Weights of a small GPT-style language model, trained from scratch on English Wikipedia.
Architecture: RMSNorm before each block, rotary positions, no biases in attention or MLP, untied embeddings.
Training: a variant of Muon for these matrices, 673M tokens, 10262 steps.
MLP neurons of a small language model. Each row is named by its layer, matrix (gate and up: input weights; down: output weights) and neuron, and shows model dimensions 80-335. Each number is 128 + 24 x the weight over its row's rms, rounded and kept within 0 to 255. Numbers have three digits each. A neuron's up and down rows have the sign that makes its largest values positive.
After each neuron's rows, "fires in" lists the words (lower case) most often at its 100 highest values on Wikipedia text that the model never trained on.

L13.gate503:139106104120143128126113110130114079125155119152108135145131120172162101100153137087107154108135178123121136121115055107082112102117101140108094148129139108123148142106136113148115128109147135125134115144119179098150128129120145171093159118114135149131120101131100148135131101138106133199095154118131144127121102175159114139120134113127124114103141125117141146145134141135046089117130148126158125125132100153111114097068149151163146118115165114118120125134091118135154127135156132112144120138146112128122083085142114130117155088094104126124131097100140098136116158090090085123163094130152128112117181127128184108117098113160090102118114096166117144126134128108137097146127114092117102085119137066117150109101112124174082122094131126160125134098081118167145125149129161
L13.up503:107132126121111105121121106145194109158125144145113133118126148093160116150132165127124139106132141143135108141125179129189147127140106130079119164176108098146118166128160164100136129096100171134096123167143099147116128123113104152164137142156127129119130138125123127111160103155105129124113133115067142174146130141107110094113086127134134090138180149122119135117125132096146140149124115061130141172144138122142053140158118139113123099158088122101151150139143070132139104100117089150119116089137135102083162123093150112125146154100117161125092118149140126141111076086157114143132126129154153094161129099116109091128085151173116098107094134120127110119098107161108151126183111110171138144127107167099116112114150147092134097122099128111133149116099113095120135173184156
L13.down503:117177135150118106174118143120075108128158140136104097121147099111112135146141087165114107124179155135117122126133175135149118149118145149146148092144135114140102116127156136134146152153124169115157139148137115135141142122128077124139118133102132123100169128115154129147135114138163136141165119138097115119133120111120100129097125129094149126132097092143121103126112113068125100147068152111143178109111121120136118125148106156091130143162109144117145117151192092115154103132111125118110113123094112116156165133138120125090154128104119111134013114128120124097137162084162169114097116128157153160141115138132117166125186136127130129179170139135169118159092094147088110178141115180178171171111117159128137134186098133087129139120149151118132126154160175112112126173152113
fires in: "to", "of", "with"

L6.gate44:143121126093132126086146095148144114165120095117123069132116114132146065127078119094092108128136184121124169132160117103104111098122095134147124135138091121088157132118078117141117166174140125096175135140112127147134101137148115145126158103133157083172141096147152158127119136154093141090132121117159076090158145115132094143128123118105143108134129112181137132121060177105110132131149179143097124124114126110119092143124155153147132116111121142095152109127164087124173140129125151115142133123168123093117087142155078120121097154114115131132104145182136157146132118172123151155155110141120101159124174066073116126147131152100180150147104104119112113148094133104135158169129098157154173100147110168137155136125121137106131166161090143108169113112149122148110123157088153
L6.up44:111099193128127145103129137122171112173169169143126085152078118129123116161111118119085120148181154157107144117161127145150144105116120139145120118155105112123170063128134137134099119121116098083179120128104104113122118135087135158125164134080144165146155141185118113168139156113146135106151110136135077144147120113159106153108117111124095144156129132120136096147087135092084114138138196135128140098145111140121113148088137119176164111115126094089142111092113120131116171125117145119101158142134130137130126130140150109126075167107081116100111111190152162122126135142098122139104097129117153114142130127091117125164134113112150173156130132150129101144105100111129131168089100166114128129130128166154131105129105126131160136109085137105115114103150151157172156123133107
L6.down44:132171145107142095108133094139127100062143142114135097181139106137135083132067071112132101112116112140155140152169141118132103102157104118127115124120115087105147155142108116169150111158149160113111130151124160157128140153113106129164133099140147124139158153120118110111137104130131113125129095166116122090171130125079116103101140113157132153179143123195138125118145119105131110179102141155109126145093110087117106128113110143131140134173131110110126151154096124117133103074127125122126146116097136118127085110080104155116100122104109097142160129164120166112111157115149154139153119128152181093131177111104071114140138118117186145128108122133127162140096146116102125130134122148096135164158122164122174161145122117100118117139156125107216088101116120129097125191137144
fires in: "to", "with", "via", "production", "trombone", "release"

L14.gate810:131121154167103117123148143173121093118129088151113125142135090090080163135156119109134126139113137158124131123094117106144124091115125135117161142153126097172127155153184125155096113124136119097135160108131129123110117110147112151109134120118177145176133102170099050150157113113142108119181165126163132142151132131131123123111133119113131128162131153110129116134131157149135103156146142153108130123141122131083094105153112110156146120137114134090134109118119173132128126151128140125154143123116106114110133154138146114102122125097149139161110161171116128135160098127114122156145134112140112149097083134148081077128112129092143149182079135150164112143139116149100122115133106101133076088104151134119135124154178079159116058126110134078102149128117141126107152126104115
L14.up810:107148150141117094113180114088143157074108100143136135114119139126205158110092172115128148099157125119140127181102118101151136105121131132133125068192161155157136147137143118088106102099132120119120151130165076114164119086142151108113115099134129101119131098084130126130101096162100110143116113176117110127126102128088100145115142145148172147158145108152107168132138147134100143127120178110078095084155139144122127132150152119156149161137131143105119106137126130168112190131122127069096145185131150106091144096184131096166099134153139119135134129083130114159140088109140161141158106098103159166117150123177116089134148112104127136156117122106115130122117112133124126112156142128160112145154127140144133121139153114109152045156127134117127149140145138114118153109106155
L14.down810:111165189151082133108151142126167133123142105123112160115138129118122090138151144152107120099092114136110125135137139157149139093149083156117140111126151144111148113127168116089120152143147094147144128148114100108099112101153113131103142156165073096131094134120138134122082128143137102138143170121123114135126137126104129108133117123151153115146130148131183068154133136121140134148130139155084151096148140098140149118165100148131120120126150107115129125150128115117139137146112115114119160150115122136113129147133076140175146130076170144115051084153124174136156085112110142162075096098105105131070097063150104133150150097104138176130157129107133129178139160153108134135122120110181108146168144084117116135142159137104161120129148119112164112099135119102114131129133105
fires in: "new", "in", "of", "from", "at"

L16.gate762:132081132166120137169097134130144121135123112131160126144124124126125163055146108114110152127155144147160145142116115117128152104115144092098130096129114145127148152111162087093094091071116133103115115131176098123163160116097143123125145107123139133152157108132106149139113149139143145114112102114148140080128126139166129165116160130122116136133106140148129141135107159152133122121151137140146110114169129158146100144149095120124149153136099113171100164156171164144141112160125149168103138100119090161122130125103101133159130104104126133102109124105141133132136131126116130107118132120127143146112121105121153146101147129138130107127061099112169127146150101128097131101159154159159163157135165133104126164083160129147113131111175129154139136138154137148137122090103076
L16.up762:131121085115081136140119168148085095092220116140094135139095098096135103171129126109157120145128082119129129134143139129151094120120115132138132170127094106093167126117150131137124183107160119106106157099130170122143103111154132146151115110093115120116122100073098099123088092151135154101143113109066139123129131107070124174121122148121107175131119155128096165136075145105099133119140104140151116130151133184082105121099139134123104131149149118164123128126193158125127157100101123129125124122121153139104160146109144105138146131157125143116138117125114075120115160174145133122145140112162143150149170167131127138132108165109138133130118141113164093110137111157121152142114139112109107180144112125135153160151116124079096133141098102126122136117137128103146117129144151
L16.down762:128141141157145067125174155112122103131114101118120171150140100092125152156124108159125134140112112063125101105138149150133090121107121145133151111120138133163121164093146103118120106124142119129137172138104120142094082113174177108092108115101095117135144126110137134115156135151119164130124112134141115197102145120077102122123142127155097072099091116102139107148174141165104138144147136076167153114105138101165145126109177118132125113114147098150129133119107124124128120106070107119101160138089113147141112119134162114144064132153131143143087104117122173094142097064125117148144146144105136118083133139102133114142148131105166103101157131116086122099083131104158144124159130126140097122124154101157130132098113136109125097138138112156157117073102135137091132111136102
fires in: "in", "of", "first", "and", "31", "s"

L17.gate323:180164084146117131148164122117147103108142154141133107136156088169124087143146120131092119161126128150134149110112176129171123156096138180100154168133135140146134127124141118127113112150101157138087165080131132115125102097146106158138120145120060141063140093160147123099174107150134129102071128116083113116121101117114111096156140110096135126130117135088142113114134134167171106140072112106139117133080133182130167118092146109143122135114144121062086136091115113097148117120102112120116139101150105102138125130109127108118136080131131091114078116144141110102139129208121090137112136109105155087128162157094100134131133108132114127103147115098144128125162146128078131071118122088155136121133124150122136130141133156180138136102149157137115099144130112118089130127132165
L17.up323:100142102173157184102107114099099139112098118161109139090134128135113119159144142130141127157120132153138126163113154125132108113111167154142125145131140140134121167107108091149118116130142135161094127119105168101122108140134136155148077139098109092102151097117168155141175094072110131124147113116128124134105124106152141170162083103106127146138104150151103134157098144131099137122105111115177142113064165165127113153133185123097136099126189129119106164135115176116104127113087108166152123135135111122145085142093129154099115088126169139112127166116127150100169147129120128158140142120113115123119120116135124129152123141176132121165122157100111134136169118118121145108116126139101119130129104148131178117141105128121116091171082156152167126083137176112126125133113138
L17.down323:131106130107092118121124111166113129149140110096114149168140132107168118098166132129148139139110108128157076147107099122102131120128126163142117128114076150126119115091187145095157157164098145106097130169135103108123097094114098149133116189094119096109169122085125157086108126106167116148123140093116131119142166100086138092186123144127152101144123096109118152133107182128149107075134096125141113137111123120127146160136136140137119111150109111092147165179103122124122110155148126154136156115135156116143128171140181161101137135118064126146088119126155113090085100138146123145106119124148129102137153144081119123176141120142129080163082151164115143113154126094100131117117144132101113096130159148133165169171134131179159129109118122075090126127134159103171123141125137
fires in: "of", "river"

L6.gate1209:162152135137112157135094128147160096121105114140111105078119146149106089092135123127162108140076066110129128130145126094146165094150123131127108114142172143118151131135120116119107161131127121146159109113128118143122136132141105127130129086119101140131135116163160109093102110141140130130098115120151138124150140100136146121137142141178131112153126137117124175162150116129105129141136134099103168122135104106124100126125125135143128100155158093112132133115098137131149134119113138121101135119156119123126137102109166135120125116120141089132104151107140120093131135133117123152133143086129118137123160133130146109108143122095147125153111171090141114125142125099109121114131138110132113100107122188085154141118162146162169178162159161128091123112130092119101125119145110
L6.up1209:124103099162125139154136128141115125110177103157116154110146134149136096119106129137136139135063106156150130097132141120131151095111112155095117141113128123121136135181116109100125127145202135136129180155110115134170108149117108147151110142103093113144197142118103111147151167162122129099133154133138151125126151143096117150136158173099104126129125100126174130125139162135133136135063154146115104116130150144096151116120132145098134166192115115135160180109174137098131106099128109143137145133114151113103148144114154126145082143145167133117138129145122143189091159083090138151117168124119121114130148118144131086115124167114102141173083151093109129111137095111153100129085108116150134132136103102110112191132131138153113130118098120138132165162160129107152130145133165
L6.down1209:167155154113154149124126098130116110123184117128099153136093112123139140114137093107176147147128074137112137124145138124157151154135118137134119132142122131146157154110160143084144144197123112115127130125133142103134101139140119104218153127134127108131121119163108107166160133118128145135149128159164129149129153079159113110134157186168129113074115166150111109120104125118128115113135091137120109127121116104106100123140116152117167094102117175112134095125118108128159170102148149119171103112148167064143104147102172130113136154133080134115096103149119072134137167087137117101105109089121117119092126179128100114132126133144094117158149131143176110115163123126148146102096118101118161122108145132113139158158118153105147147098178138115121154140130143099154097156115133
fires in: "co", "of", "company"

L6.gate533:098113157174147105122148125124137155121108110146117117124114121183167129167134127075121123142141114135092144121147133114096105093118095108141085140166127130101157135184147175126068126120129161139149133148152116116122110070124130114137100115130076128119118119109137148123123143124105150135122112121138114096137117081164100125134172152118117132143144138103074109100143128127111093144117116138099151179100131152140138153157155155092114124134099159127142141179141099141105097104101107116144161117119083168129077132154135082132145127151135159135155136126145124109126069180151090127104120105106092187120097163162117132090082153126085146140170111104161145127142128134124154123100101137154110103128142119171151137142123147100128144136135144113165143071122150101120129168100116
L6.up533:122175106125109130114108151151145142105109118144153126138096123152113134115159149127139107125122159107136125165131122165090173136161103163144131128153138104119107122177122148107142126092092133141160116106158103118138095121133150115155113171124128126144140090102089106159105147141143113099103154128124107093150114122106123146128153120102151160120146103148093149147128141135109130115162136100129092121149137172106129149099128124125139140147117144138103103063165147120130157161157119121116179111105154090137124130139154054109156122130147139116150139159090127091143112120121149171125116128114088151129116110108128135113115118170106152146163126129155100126170082080110168128108127133163130108127133126123151129116124119079116121115135104093120116128147165172134115140104157
L6.down533:120183119146137136136158153197089118102143137150154123105107133109088147159130157171137110104090128079119134086121117158158151153110177151121142113108144121131151113133111114110118096128147116084080111149151122133130191115150097079152133150077121123050148101155103130122150115096111140136113159170127154140144118175100136151079113136149119136131125129189131151127137093124100108138142141122096103099147122087119154124129137129122117131139175103102126152125098133119140110110104124133097133140104138157147150147138138128107092114125168095119092118138129160123159089100136148104139118168166114090140183122109159114123154145117157100106126133118141103117121129177128107121148145105098122117180105168120125109123084124147099119140134126181133132112127119138183124100150156
fires in: "into", "in", "of", "from", "to"

L16.gate781:137120156129098106105112082123148126147120118137137188181123103119152122121150113145136147150148158137139174110165161113143093134160128131141169064083119125126139098143078142085138092091111154113144088111084135122137132159117138144113157130131172113117129129114120171167082109119152136148137119104136143159093150152105121120161131151144095115133136114157093181166094147123123151124118115136147125125179194136137164119127082093147113144150143082109135166127119117113132154172095138172143092114144130128104126165134103125125114100106187170147113122080132127111090171110109127111170065133104126166146117139124172126129168138121119075166128118112133089109121113132112093140155124102139103114105139148156140143137120095081130131111137096137128114144108138117135095123162154
L16.up781:123128114142148124138133084110186112173135082126123128121105117144139109146134149142130123124120135172110137133119120098102107097118158103133104106108158130149120118132126134101090114106096182131130124093121126126136138142114126124126153156112129097100150153091128114151132125098133158170140128130148134127110140126144147116130117126126110113137074159126057121152087089132109119160104109163121161131139104156104169076105171115118118122136112129176113141167105102108127144184163094101132119118138122125105137127135113155120088098113143145125109139108124086143136137089123112123152131134125128165118108165125162137177085134121078133149134134142159161145118117108132103173136152103107132149119151159158115109167165126085136118123134179186141170135125114132145154154169104
L16.down781:130136164115131113108063095097136140175142146110133121098159147175171143141130157110113107105135131116164121126126139138105142127113108099119087139111145113173106119143132156144166110124118137095097137090119149121131081124145107156160118142083161177085102149119103151113096157127161121156135077134158131098103099145135109105103153133096150102108143112145130132155135142170108085125122136142141103132163087128109119107113075157143114110122116095129178160153156140098170195149115125147127145117145156158145126140159104154127111130135063142121098118124094103114117132059148119148146122152159086158096155082120136156161145085146172150127107145142162112120149093089098124145134176088119125121119135121118103133126132129129132160119063102197054117119133127099159140188163131
fires in: "one", "as", "part", "the", "end"